config.yaml
d_model: 224
n_head: 4
d_mlp: 896
tie_embeddings: true
steps: 8037
MLP neurons of a small language model. Each row is named by its layer, matrix (up: input weights) and neuron, and shows model dimensions 80-207. Each number is 128 + 32 x the weight over its row's rms, rounded and kept within 0 to 255.
After each neuron's rows, "fires on" lists the tokens most often at its 100 highest values on Wikipedia text that the model never trained on.

L3.up650 [ 68 118 130 123  96 116 102 187 150  78 133 154 134  69  96  94 112  72 160 166 104 158 156 157  84  74 153 141 132  85 137 114  83 189 202 113  86 137 160 134  66 187 156 141 148  82 124 117 169  76 124  96  79 120  68 128 181 166 148 122 140 151 110 175 137  90 116 138 172 129 124 104 131  99  91 181 117 179 128 133 124  98 196 140 121 148 115 104 203 165 140  99  87 136 144 147 143 127  84 126 150 135 146 138 142 158 129  83  68 140  97 146 117 146 101 137  81 119 115 112 110 198  76 131 147 130  78 162]
fires on: " P", " p", "P"

L3.up162 [ 99 116 147 175 155  96  65 113  93  92 130 156  83 153 106 197 154 122 159  99 114 127 133 208 119 160  91 171  62 160 128 123 148 114 155 128 174 118 132 124  80  80 180 152 151 173 114 138  69  88  64 112 133 127 159 108 193  97  86 154  98 156 107  93 154  67 108 154 107 202 116 174 187  99 179 132 124 160 122 123 176 114 124 131 126 149 133 132 187  53 110 161 140 122 113 122  14  83 151 103 131 110 116 106  72 127 132 132  89 125 141  84 171 178 162 110 117 132 131 154  91  54 115 119  98 157 154  70]
fires on: " H", " h", "H", "ich"

L2.up342 [108  88 148 156 130 168 104 119 114 159 175  88 117 105 108 117 119 163  94 157 104 106 141 111 136 188 164 150 101 157 127  71 134 129 161 146 156 150 152 128 141 102 163 126  96  86 134  79  84 135 144 139  52 144 117 145 167 136 106 137  93 102 132 105 179 115 121 140 140 122 135 142 141 104 145 132  78 150 117 123  69 140 178 146 136 127 132 138  96  59 122  68 171 155 139 103 130 150  97  99 146 212  99  97 152  99  97 114 152 133 107 168 135 132 125 108 113  86 208 109 115 146 127 165 132  61 134 120]
fires on: " e", " E"

L2.up397 [ 98 132 179 154 186 124 139 117 146  78 158 126 155 158 168 150 124 194 101 142 107 146 158 156 165 168 112 118 119 138 197 169 101 178  94 114 136 100 147 166 183 113 111 123  98 124 188 153  70 121 133 127  81 164 116  86  78 141 125 148 150 103 127  89 140 137 155 132 120 105 113 123 164 111 131 157 130 104  90 147 116 148 158 122  84 146  94 174 115 147  83 108  50 151 134 157  87 211  79 131 142  99 116 129 121 112 152 171  90  92 140 147 127 156 141 118 131 184 123 160 121 128  46 106 148 113 170 150]
fires on: "ell", "ales", "ork", "ations", "L", " family"

L3.up145 [147 105  95 152 125 125 195 124 103 205  74 132 171  97 156 134 197 119 112 104  85 111  93 151 164 116 110 150  86 164 129  88 149 158 107 139 155 122 140 163 160 173 144 173 157 117 110 170 160 117  89 169 130  72 113  84 120 112  61 120 128 166  99 119 129 147 117 141  75 150 138 112 137 115 135 100 143 116 126  68 198 156 127 113 191 110 149  74 154  94 103 117 187 104  98 122  85  70  55 145 166 178  88 137 160 152 164 153 166 107  74 137 110 115 141 122 118 116 120 107 118 112  88 101 141 127 139 100]
fires on: "ent", "ome"

L4.up351 [147  84 151 106 101 176 120 121 103 107 148 134 139 166  97 107  99 155 173 125 165 125 122 109 158  95 216 118 128 139 190  77  99 156  75 153 159 148 194 151  98 165 149 162 110 113 144 172 140 164  98  78 107 111 147 167  71 104 101 126 118 141 116 114 161 110  95 120 178  69 134  73 167 150 137 135 123 146 145 196 180 148 156 129  71  96 149 148 131  91 122  75  95 143  68 162 126 176 230 115 135 155 163 102 150  58  69 140 104 113 130 154 136 123 117  79 143 114 115 150 109 173 124 118 140 165 186 128]
fires on: "ric", " Division", " League", "ank", "up", " le"

L4.up338 [157 103 187 103  71 125  58 123 114 172 142 170 108 115 154  72 147 136 116 141 143 120 184 140  84 118 113 136 112 107 146 132 166 123  83  96 152 193 124  62 184 153 163  77 143 123 201 117 123 110 126 149  81 102 171  55 190 163 110 153 111 129 130 124  84 136 135 105 150 175  78 116 137 139  91 197 112 130 108 155 124 131 118 134 181 154  51 172 132 138 153 140  89 108 123 147 157 107  91 143 127 125 177  90 141 129  96  78 124  81 107 139 138 162  60 157 170 142 177 135 122 148 125 143 146 108  94 133]
fires on: "-", " un", " Un"

L4.up343 [130 151 137 150 109 106 106 127  94 133 110 127  93 102 159 192 155 137 168 206  83 122 156 120  76  95  98 132  53 150 104 145 180 156  90 123 161 146 148 151  99  94 123 129 131 118 122 152  72 108  97 101  88 191 175 116 171 109  99 171  49 107  46 111 131 175 184 128  66 120 170 174 193 106  75 116 152 112 152  83 167 125 145 119 100  71 106  81  99  57 160 100 121  94 114 103 159 125 148 127 216 164 143 144 157 137 135 116 151 162 108 158  88 123 161  44 138 133 165 148 141 174 125 108 100 105 135 145]
fires on: " h"

L7.up136 [ 82 124 138 117 159 120  99 164 129 134 107 133  95 140 115 175 123 161 180 195 147 161 111  81 136 119 125 166 126 128 111 150 171  79 160  64 130 179 145 121  96 122 152 156 176 145 104 190 146 101 114 181 114 179 163 168  66 100 107 159 110 139  63 105 166 131 149 163 126 145 134 158 125 137 136 113 133 112 125 129 165  66 147 126  49 117 126 135 141 113 106 143 116 124 167  80 144  88 131  85 161 121 164 148 146 141 130 121 110  48 123 110 153 209 136  47 120  99 164 104 119 138 125 124 119 214 105 128]
fires on: " h"

L2.up858 [194 105  89 162 111 134 113 126  87 197 147 190 135 197 124 157  75 118 158 122  62 107 121 161 107 134  91 176 131 166 130 127 134 191 135  84  81 116 109 127 157 207 155 123 119 109  60 116 109 171 127 127  77  47  85 106 112 123 109 127 162  75 120 164  91 202 153 144 110 136 162 164  65 161 150  63 151 125 102 112 123 128 122  58 155 102 105 153 141 132 170  82 138 132 134 133 144 162 143 112 162 150  83 125 180 162 106 122 148  97 132 144 144  98  88 105 105 154 123 121 179 112 109 140 154 136 169 146]
fires on: "ent", "ess"

L4.up791 [101 143 134 109 128 120 105 146 107 244 167 109  56 122 140  99 161 176 143  96 125  73 138  89 132 159 116 169 141 113 165  86 147 132 146  91 113 149  81  97 126 117 121 131 142  89 126 138 105 179  69 119  75 130 226 111 130 122 128 130 139 144 132 136 150 123 145  91 127 146 112  89 112 196 131 168 149  93 149 175 119  99 116 101 112 158 146  98 116 241 145 121 105 104 124 179 117 101  93  90 141 130 129 130 129 107 137  93 148 138 162 132  98 143  94  73 123 135 130 131 106  97 104 116 173 161  92 101]
fires on: " p", " per", " un"

L4.up399 [207 187 122 115 134 120  81 122 120 138 161  90 133 131 146 116 140 130  97 136 118 148  91 195  63 118 135 102 104 104 169 150 100 127  85 130 166 143 153  47 173 105 110 138 148  52 109 134 121 132 150 133  61 173 168 168 155 123 194 171  61 122 155 154 153 101 106 113  97 152 107 116 152 135 132 138 119 115  68 136 149 126 102 129 124 142  57 150  97 127 147  96 126 119 156 160 150 122 142 139 146 127 118 186 136 132 148 115 121 111 127  79 124 137 107 171 184 140 117  43 113 193  91 126 110 115 102 140]
fires on: "-", "|", " st", " St", " |"

L2.up349 [122 176 140 132  99  98  77 193 124 149 108 146 132 116 116  91 183 102  96 103 132 116 178 106  68 108 120 111 135  80 116 141  94 104 111 138 106 137 102  84 118 181 125 138 145 146  91 105 116 137 106  72 181  83  82 155 102 156 137  96 146 150 129 133 158 148 124 133 160 163 155  62 123 153  67 147  97 183 138  82 138 138 186 136 171 207 130 110 128 176 125  46 154 158 167 177  85 146 104 108 185  80 148 112 149 158 163 160 142 150 137 143 134 135 167 100 142 101 148 107 108 116 132 109 150 110 142 120]
fires on: " P", "P"

L3.up789 [178 133  91 138 132 146 141  77 142 143 146 112  76 130 159 160 148 123 132  95 131 103 180 141  89 245 108 100  98 108 151 103 104 164 182 142 132 130 174 115 155 136 184 110 213 170  57 144 120  56 135  71 114 132 101 108 128  49 103 162 144 180 173 125  99 127 133 182 142 136  86 172 163 143 119 108 106 156 125  95 131 120 137 134  89 129 153 131 170 191 140  85 175 122 122 129 129  79 120  98 160 154 176 203  71 124 100 141 122 101 140 149 145 144 187 127  78 148 104 174 124  92 107 181 132 170 113 197]
fires on: " m", " Ind", " med", " att", " km", "°N"

L2.up773 [155 128 160 106 151  68  97 128 129 139 107 176 167 114  92 132  91  91 130 111 131  81 150 115 135 109 138 185 150 141 117 124 187 105 126 129 142 120 124 116 134 110 144 120 138 146 131 114 126 153  92 102 110  62 162 143  88 166 104  82 108 141 151 148  94 151 124 173 181  94 108 157 117  78  88 136 134 183  93 104 110 106  94 119 167 111  87 126 179 119  84 190 133 122 152 201 140  70 106 130 143  45 106  76 104 174 129 101 151 165 126  90 129 124  88 151  79 154 134 190 141 180  83 145 134 131 145 124]
fires on: "ia", "ou", "o", "ow"

L2.up3 [105 139 108 152 155 142 151 136 149  82  76  82 175  89 147 132 134 140 145 129 148 132 152 183 154 118 190 171 124 196 123 124  77 140 173 175 122 124 119 136 168 148 164 140  71 141 138 153 102 185 116  85 122 172 195 123 106 131 104 118 100 116 113  71 179 130 142 109 132 165 136  99 114 103  84  81 146 138 108 130 103 139 113 151 149 152 141 112  81  71 107  74 110 136 155 226 128 104 181 152 108  83 110 146 185  82 181 144 206 115 151 152 111 167 119 119  96 112 193 151 162 129 116 161 147 129 158 140]
fires on: "mp", "pp", " had", "chn", "aged"

L3.up554 [119 113  86 154 172 130 203 156 151 126 144 108  41  97 185 128 124 121 136 112 170 127 124 117 148 116 125 117 136 153 133 100 153 138 144 152 124  94 133 126 107 150 116 127 127 162 120 152 135 113 118  93  87 116 179 139 111 120 167 115 135 136 115  90 113  79  66 143 128 135 118  92 128 112  96 127 106 157 157  87 112 113 175 108 124 149 111 197 114 155 168 137 150 157 123 148 100 105 114  89 174 136 125 127 141 148  96 112  61 163  91 244 127 159 134 170 105 204 185 140  96 146 117 105 117 215  86 179]
fires on: " In", "In", " Ex", " ex", " in", " man"

L4.up267 [ 66 149 104 100 179 124  96 169 125 115 142  91  81 107 150 102 136 141  73 169 120 139 106 143 173 119 184 148  71  58 135 114 101 116 124 126  88 157 125 140  57 140 193 178 121 111 180 120  69 121  99 104 157 131 107  59 108 166 166 106 178 124 128 205 126  91 104 102 111  95  98 125 155 139 111  59 125 122  99 122 166 171 154 154 114  99 159 125 116 110 190 137 103 128 114 107 148 100 191 133 117 112 227 112 144 107 161 186 161 153 140 142 120 109 136 145 171 172 140 115 123 173 119 106 144 158 161 143]
fires on: "ut"

L2.up783 [126 103 111 132 101 113 171 145 109 130 139 111 110  75 148 194  96 138 126 155 150 167 118  97 152 140 137 159 102  86 126  60  62 172  86 150 199 133 151 127  93 135 167 120 163 100  91 101 107 145  93 141 141 121 172  94  68 114 132 130 131 100  92 142 125 113 184 117 175  49 111  44 146 153  81 126 128  95 151 143 109  72 108 117 104  76 136 122 132 170 198 139 144 166 126 190 101 113 182  78 118 147  69 138 158  94  45 158 110 118 126 134 139 139 167 141 102 158 169  93 109 110 136 112 154 243 109 126]
fires on: "w", "ank", " In"

L3.up67 [101 114 180 106 131 175 141 127 144 125 124 128  96 140 164 135  71 116 158 103 127 128 133 184  92 136 102 109  94 117 148 135 141 163  68  76 123 118 138 195 180 112 211 125 107 168 119 158 123 133 121 137 116 111  99  75 149 153 142  91 129 123 152 125 169 183  98 111 175 106 119 111 138 115 158 154 137 121 144 132 164 181  50 115 146 107 190 125 160 183  55 140  78 158 188 152 142 185 138 167 192  91  90  82 145 166 150 116 132 152  89 128 145 186 118 102 131 169 176 105 124 113 162 173 154 121 144 156]
fires on: "ph", "cted", "ent", "ch", "ob", "mer"

L4.up102 [113  93 176 178 120 180 138 162 168 199 119 135 142 117  90 165 141 106 119  80 140 108 135 161 108 129  79 121 110 146 107  98  96 111 106 175 167 112 122 111 110 104 184 126 196 106 115 139 133 109 108 125 102 178 196  88 145 106 130 175 142 107 163  64 127 148  76  73  38 146  91 194 120  99 174 122 163 154 109 116 153 114  90 149 141 102  75 123 108 115 140 158 140  97 115 122 129 128 152 180 124 123 147 129 132 189 175 104 155  94  73 175 133 201 123 120 153 143 119 151 112 118  85  99  94 136 117 133]
fires on: " am", " also", "ph", "oci"

L2.up839 [190  95 130 131 166 129 138 128  90 141 177 103 126 134  72 163  97 112 124 176 154 137 145 146  99  89 150 144  92 155  97 131 136 197 139 132  91 177 166 116  88 105  98 144 105  77 110 102  85 128  80 141  75 127  98 123 105 157  53 116 137  92  68 111 111 146 127 140  81 116  92 167  97 139  88 108 107 171 138 147 121  95 100 102 158 184 151 165  75 124 145 118 165 126 134  83  53 123  60 111 150 136 109 122 157 149 152  97 187 107 156  76 155 186 139 139 143 126 114 145  88 149 138 120 109 175  54 150]
fires on: "ou"

L3.up177 [118 107 185 141 108 146  89  76  61 160 100  78 109 117  75 142 125 103 167 151 157 119 153 110 144 163 100 110 105 108 168 165 126 135 146 136 137 138 127 151 147 120 163 154 142 100 114  71  96 145 126 105  90 131 157 127 144 103 100 160 139 146 101 130 136  69  60 117 134 126 114 134 119 149  86 131 120 141 121 137  86 143  91  90 146 143 152 151 116 216  82 135 125 145  67 175 124  49 111 115 100 199 115  99 160 151 116 152  80 108 151 117 176 139 151 141  94 214 134 118 173 156  58 158 123 150 188 181]
fires on: ".", ").", " .", "\"."

L4.up217 [163 129 127  96  82 141 131 140 116 142 113 114  99 108 154  53 141 157  48 143 128 119 146 142 150 158 114 123 140 151 179 130  78 133 133 107 133 126 183 126 137 152 108 104 138  71 138 133 155 105 126 123  88 135 165 113  66 102 134 217  71 128 100 135 138 118 125  86 119 124  71  89 125 111 170  84  39 176 125 147 103 127 111 173 105 159 115 169 138 200 207 177 141 117 118 110  91 131 121 169 105  82 147 157 109 114 127 144  89 120 123  79 206 209 105 138 116 151  78 138 102  93 170 134 111 171 165  92]
fires on: "A", " into", " off", " ind"

L2.up413 [197 154 141 182  92 110 117 138 118 163 128 112 113 117 137 115 122  89 104 170  98 139 125 158 122  88 111 137 150 122 153 153 148 123  91  90 102 156 132 134 130  99  98  92  98 155 147 186  57 141 123  96 104 113 141 117 124 118 118 143 146 141 192 113 116  96 124  65 131 128  96 140 145 154 147 102 146 125 148 133 160 118 160 138 148 113 103 128 105  97 151 171 125  73 140 151 172 169 186 130  99  73 238  97 193 110 133  80 156 104 145 168 117 155 140 205  91  88 128  78  72 132  87 135 125 160 131 151]
fires on: "\n", " (", "^{", ")\n", "-"

L3.up480 [122  68  84 135  66 109 134 118  95  59 139 169 135 113 168 178 121 136  60  93 148 139 109  84 135  78 130 141 130 159 157 140 155  93 104 120 109 130 150 154 178 110 135 113 129 189 102 106 112 139 154  93 131 145 115 104 155 163  75 138 131  81 136  89  78 169 130 104 106 159  93 161 106 136 129 136 171 111 126 131 135 118 132 114 133 143  98 155 129 168 150 109  96  69 104 115 123 162 100 166 128 120 186 119 183 114 149 124 138 115  94 192 115 121  92 198 177 180 128 145 150 146 133 154  87 125  85 112]
fires on: "-"

L4.up24 [115 170 136 101 151 169 106 100 112 168  98 120 115 114 157 139 127 145 118 163  69 118 114  98 117 110  67 136 133 124 181 191 133 130 117 136 111 115 152 125  70 118 126  80  93 142 128 106 137 137 105  98  99 160 166 132 145 116 110 188  99 169  54 123 119 131 125 119 127 116 100 157 175 127 158 137 122 102 161 122 104 118  73  86 173 155 150 137 162  34 107  96  92 116 139 143  72 134 147 127 129 122 132  48 122 149  98 138  72  86  91  50 179 157 140  94  84 156 102 162 163 135 100 126  96 165  86 165]
fires on: "b", "ah", " acc", " sub", " al", "ob"

L4.up360 [102 142 151 104 174 117 165  72  50 102 127 138 192 101 192 142 203 133 148 137 143 136  98  85 123 141 101 100 103 148 151 148 149 126 107 164 148 163 127 166 125 129 120 141 138  75 149 183 134  93 158 157 140 104  79 156 121 108 137 130  91 123 156 135 150  46 141 132  94 125 137  90  73 122 107 185 167 143 126 136 164 158 107  86 173 131 144 233 111 157 125  91 108 150 139  83 172 157 128 124 146 147  99 113 152 109  71  90 154 125 155 129 150  91 117 139  70 113 131  98 113 133 132  78 234 115 110 142]
fires on: "ul", " its"

L7.up371 [119  87 148 161  89 128 156 171 132  83 178 121 161 110 132 162 103 155 178 140 134 113 122 125 157 169 174  73  79 180 120 122 119 119  84 140 125 106 138 154 187 129 135 131 100 137 157 117  67 150 127  83  46 138  93 121 134  81 106 178 110 115 174  66 111 108 105 102 131 152 134 139  61 163 162 137 211 146 112 133 133  81 133 135  99  81 159 151 182 113 138 115 147 112 150 150  79 142 137 127 202 130 121 203 118 126 127 127 171 160 156 142  96  71 134 116  81 148 112 154 158 107  82  67 107 171 136 139]
fires on: ":", " of", " An", ".", " on"

L2.up118 [164 141 160 194 148  70 134 114 125  99 139 143 115 182  74  90  97 206 111 119 139 113 127 188 122 105 191 133 126 175 158 160 167 140 117 158 126  87 103 134 104 134 122  91 123 121  87 188 138  72 177 101  77 115 176 149 125  97 106  45 126 154 109 180 184 133  87 111 120 162  91 168 110  74 105 166 166 107 139  94 115 131  94 159 183 129 135 118 122 141  97 171  95 128 173 134 136 136 178 152 114  98 160 109 138 140  92 108 102  34 125 106 183 113 180 157 106 107 104 157 120 155  90  93  71  96 179 143]
fires on: "ous", "|---", " most", " between", "ional", " former"

L3.up586 [124 137 141 115 145 159  89 170 114 203 152  93  90 103  89 141 100  59  79  94 159 143 117  99 138 156 174 145  51 118  70 151 113 133 125 184  96 147  73 124  69 150 101  96 137 143 127  79  78  98 170  72  96  96 131  90 135 169 156 141 130 161 116  90 162 134  97 139  88 139 118 166  86 138 121 143  98 170 148 124 167 155 157 136 119 167 146 181  67  88 115 169 146 127 168 145 135 142 150  78 167  83 171 130 124 114 121  87 158 168 142  51 180  83 105 124 143  94 114 152  94 103 156 174  89  96 100 121]
fires on: "om", "ou", "im", "il", "ul"

L3.up759 [129 159 148 102 108 143 162 105  83  96 103 110 132 146 138  75 134 106  92 122 128 142 180 119 158  94 159 110  99 148 109 137 161 120 145  66 160 124 154  98 127  95 116 130  75  91 118 202 122  68  88 163 119 230 149 129  42 136 161 149  86 125  90 102  97 139 148 137 142 141 152  94 153 107 122 123 121 101 158  83 184 119 125 142  80  97 150 156 129 124 130 116  90 173 171 114 131  67 111 109 162 113 176 142  98 119 163 126 100 127 125 102 219 131 154  58  95 207 132 137 141 180 123 111 178 161 103 143]
fires on: " h"

L4.up694 [ 68 161 110 161 152 156 142 163 144 114 135 175 146 186 124  69 132 132 104 154 136 134 145 179 122 113 178 183  70 108  86 103 113 108  97 164 102  84 147 136  73  99  82 105 107 151 143 154  72 139 110 107 102 147 113 156 105 193 112 100 116  84 133 127  99  78  67 131 125 149 102  98 121  82 146 122 115 128 114 146 153 106 104 170 179 161 117 145  94 153 167 130  87  81 150 148 105 130 128 206 153 135 141 115 116  62 112 158 133 109 110 148  58 124  89 196 141 221 133  98 185 158 133  82 141 123 117 130]
fires on: "ust", "uck", "ut", "arg", "ars"

L7.up49 [141 159 133 154 190 137 100 160 107 148  56  75 149  70  90 105 114 114 130 176 118 166 133 165 163 110 123 147  87 156 147 173 128 184 129 113 135  65 140 103 131 138 114 124  94 173 149  95 147 129 179 129 102 128 162 151 104 107 129 149  95 132  97 150  98 170  94 146 136  96 127 100 162 163 141 122 136 107  86 142 124 132 134 152 164  89 143 140  89 146  75  64 123  99 159 118  84  80  95 154 188 165  52 101  84 109 125 125 162 146  96  94 109  77 173 187 114 112 120 112  83  83 168 108 142 157 149 141]
fires on: " sh", " te", "re", "n", "ir", "il"

L7.up775 [109  81 149 114 139  55 104 110 106 171 119 185 133 184  68 110 142 130 166 162 159 146 141 107 133 157 178 148 115 151 143 104 180 122 126 119 139 163 141  95 123 190 123 142 122  73 142 146 154  85 125  99 146 101 116  74 103 160  75 121 121  34 121 136 145  82 168 162 121 168 117 170 109 136 140 127  55  82  70  97 127  97 113 118 165 120 118 104 115  90 148 166 122 137 108 136 153 126 142 209 132  58 121 123 149 147  87 131 153 127 118  87  97  87 111 121 168 137 111 142 147 121 126 149 148 134  82 129]
fires on: " |\n", "o", "ee", "e", "al", "ou"

L4.up420 [ 65 107 158 108  94 126 102 109 146 101 126 149 152 112 113 207 182 141 145 132 111 139 144 151 143 150 112 179 117 111 164 122  99  69 143 153 145 155 174 102 154 187 185 121 132 134  54 115 127 186 120 124  96 110 117 147 148 137 198  98 128 101 189 134 126 154 111  93 164 125 174 127  97 105 112 156 104 189 139  99  68  97  95 178 114 119 149 146 151 129 106 180 160 133 116 118  60  81 165 131  92 127 151  82 112 134 123 147  91 138  95 145 152 139  99  70 140 114  96  57 111  96 102 111 158 141  68  56]
fires on: " cons", " res", "/", " rec", " Res", " s"

L3.up689 [124 152  59 178  75 111 138 111 138  65  75 135  72  68 131 152 113 115 161 176 123  46 122  91 154  87 124 119 105 119 165 137 157 142 129 136 138 160 144 115 151 157 167 143 179  90 144  96  98 203 164  74 103 157 170 168 104 120 127 137 129 116 129 114 140 114 125 199 151 115 114 132 142 124 110 111 134  85 104 149  56 102 141 151 154 158 164 134 113 137 138 166 103 127 123 160  98  95 107 158 131 145 124 113 173 128  65 182 155 103 137 127 122 140 153 175  91 127 163 157 142 185 106 153 110 155 171 141]
fires on: ".", "|---|---|---|---"

L7.up417 [160  76  62 106 161 120 164 110  89 163 103 112 126 129 115 165  69 128 118 113 162 154 112  97  67 133 181 138 191 135 165  97  85 151 130 130 110 151 136 110 143 233 168 107 129  82 109 152 175 155 121 132 120 125 112 144 160 123 117 123 111 107  99 132 171 117 112 101 171 101  96 107 112 161 135 122  91 121 157 117 121 139 117 119 131 100 152 123 154 144 140 113 112  98 123 147  95 104  95 195 148 110 112 120 126 113  82 119 120 169 161 120  74 204 124 199 108 176 148 129 130 101 135 115  80 138 126 151]
fires on: "ough", "ver", "ass", " L", "im"

L3.up425 [ 96 113 131 119  92 103 130 136  48 172 108 156 152  64 134 118 110 136 154 116 187 107 153 114 165 166 165  89 134 122 128 121 150 154  91 170 152 125 170 131 139 135 139  96 141 142 146 162 143  71 159 158 168 117 112 160  95  98 123 129 146  60 197 108  94  68  48 142 102 162  92 131 198 120 102 168 134  59 185 184 167 110 127 149 150 150  73 145 153 109 144 176  84 142 139  86 131 169 125 129 118 135  79 172 153 139  87 111 194 175 159 100  61  80 135 125  77 163 119 144  84 172  92 125  98  88  78 123]
fires on: "ul", "rom"

L7.up867 [126  82  79 120 160 114 204 144 169  95 110 127 139 120 117  98 111 158 114 123 130 133 130 153 167  63 112 116 162 122 203 147 117 163 133  95 152 168  82 101 156 100 155 159 160 111 137  68 158 119 146 102 177 142 154  89 150 136 146 148 153 144 151  98 105 128 149  87 104 118  90 176 124 173 137 122 123  83 132 175  74 160  84 140 117  83  97 102 129 116 115 104 137  93  70 135 178 100 130 140 104 158  83 130 176 109 116  61 124 131 115 112 131 118  69 105 161 201 103 180 108 110 154 114 165 156 159  88]
fires on: "0", " t", "b", "ri", " B", "in"

L4.up539 [145 141 101 147 144 128  89 145 155  90  99 120 107 149 147 133 140 141 114 181 171 117 167 145 107  63 135 112 115 117 131 110 144 120 144 145 248 103  78 139 164 197 136 110 139 174 189  81  94 192 197 117 128 107 129 117 148 147 129 140 158 109 171 100 120 126 132 126 180  95  79 166 128 189 142  84  94 137  81  95  78 127  90  79  82 170 113 138 105  64 133 140 113 125 116 148  82 126  77 169 113 102 114 163 127 150  87 147 141 106 155 140  77  94 161  95 108 135 156 171 162 187 136 142 103 134 177 125]
fires on: ".", "|---|---|---|---", " reg", " they", " inv", " ag"

L4.up462 [163 171  83 194 148 168 131 162 124 127 113 123 115 137 175 167 116 131 100 142  87  95 127 140 164 147 127 149 121  87 146 114 140 110 149  71 168 145 139  57 151 152 182 111 162 144 130 124 109 155 144 104 121 185 137 150 192  67 113 166 163  87 151  70 126 113 113 139 115  44 121 134  99 156 144 151 111 162 143  79 118 173 218 125 134 149  95 142  84  90 184 137 133 123  79 165 165 107 177 140  98 122 214 111 126 107 140  88  60 114  72 186 113 128  88 122 114 109 106  60 157  98 127 175 112 172 154 145]
fires on: "^{", "oc", " Mon", ";\n", " med", ")\n"

L3.up152 [169 106 120 160 175 132 136 128 125 194 119 132 168 138 164 132  73 106 136 150 122 168 109 171 116 155  91 142 106 153  99 146 143 196 113 145 120 127  53  99  91 105 172 151 193 194 146 177 149 137  81 101  70 111 136 147 128 138  78 135  95 130 129 149  82 109 139 154 108 165 173 141 112 167 133 170 145 143 129  40 146 134 120  76 170 106 114 172 120  94 102 183 123 133 139 138 117  88  88 169 128 170  76 162 147 136 131 142  74 113  96 113 142  97 163 124  71 127 144 138 141 135  89 109 102 148 108 131]
fires on: "ent", " n"

L2.up895 [174 154 171 140 119  86  84 119 134 165 185 166 145 113 192  70  68 143 165 176 142 120 179  86 106 101  97  94 146 203  43 162 129 160 125 155  96 142 116  92 138 110 146 114 114 171  79 124  68 146 187 154 157 115  92 147  71 128  59  80 195 121 131  86 122 131 122 148 123 175 133 183 137 129 145 120 141 125 148 117 132 134 104 123  99 129  95 162 163  92 125 115 106  90  75 127 164 174 100 126 121 142  64 130  87 105 104 105 103 122 137  81  94 172 140 167 125 134  62 158 125 149 117  96  83 115  69 163]
fires on: " dif", "ae", " rel", " o", "v", " fl"

L7.up493 [113  99 121 161 147  99  82 129 152 110 114 130 125 128 149  74  72  98 168  92 174 138 125 180 128 124  95 164  72 122  31 101 123 129 107  96 131 136 104 174  65 121 156  95 162  74 113 143 155  88 121  76  92 127 103 150 138 126 116 145 138 182 142 141  66 122 149 157 164 106  68 121 159 150 170 161 136 159 138 189 126 116 143 141  89 144 110 154 146 169 181 107 117 185  91 112 115 109 123  87 176 108 136 129 128 141 112 116 120 131  87 116 150 131  43 150  50 118 128 137  89 120 162 129 132 131 161 144]
fires on: "S", " s", "P", " In", " in", " Mar"

L4.up256 [103  86 140 147  83 161  51 134  93  95 134 122 125 107 128 163 131  77 139 156 133 115 149 100 176 119 110 141 138 105 176 140 145 209 182 149 159 159 181 116 123 139  45  89 102 153  81 127  52 112 110 141  70 123 102 129 182  91 106 168 118  57 167 131 117 110 110 160 137 141 108 153  70 176 129 166 136 109 131 120 135 177 166  96  93 110 155 153 180 107 147 126 146 100 112 121  94 106 151 123 148 155  94 109 151 128 120 114 133 142 141 121 166 109 135 142 180  89 153 109 173 228 137 147 127 131 114  60]
fires on: " e", " Pol"

L7.up804 [164 189 106 116 140 147 117 116 166 125 117 161 145 131 146 172  58 143  98 136  84 106 136 149 136  97 145  96 151 146 143 161 147 189  79 132 164 129 112 137 118 179 173 131 127 128 129 144 187 131  40 100 150 146 101 112 167 115 133 100  67  72  91  88 136 155 178 136 163 130 142 115  75 102 148  74 151  99 155 107 120 179 132 111 138 136 205 102 130 138 152 161 121 168 129 147 147 136 126 158 167 152 135 124 156 166 156 115 104  94 151 146  79 137 148 125 106 182 154 106  93 120 153 148 117 188 206 137]
fires on: "ent", "en", "s"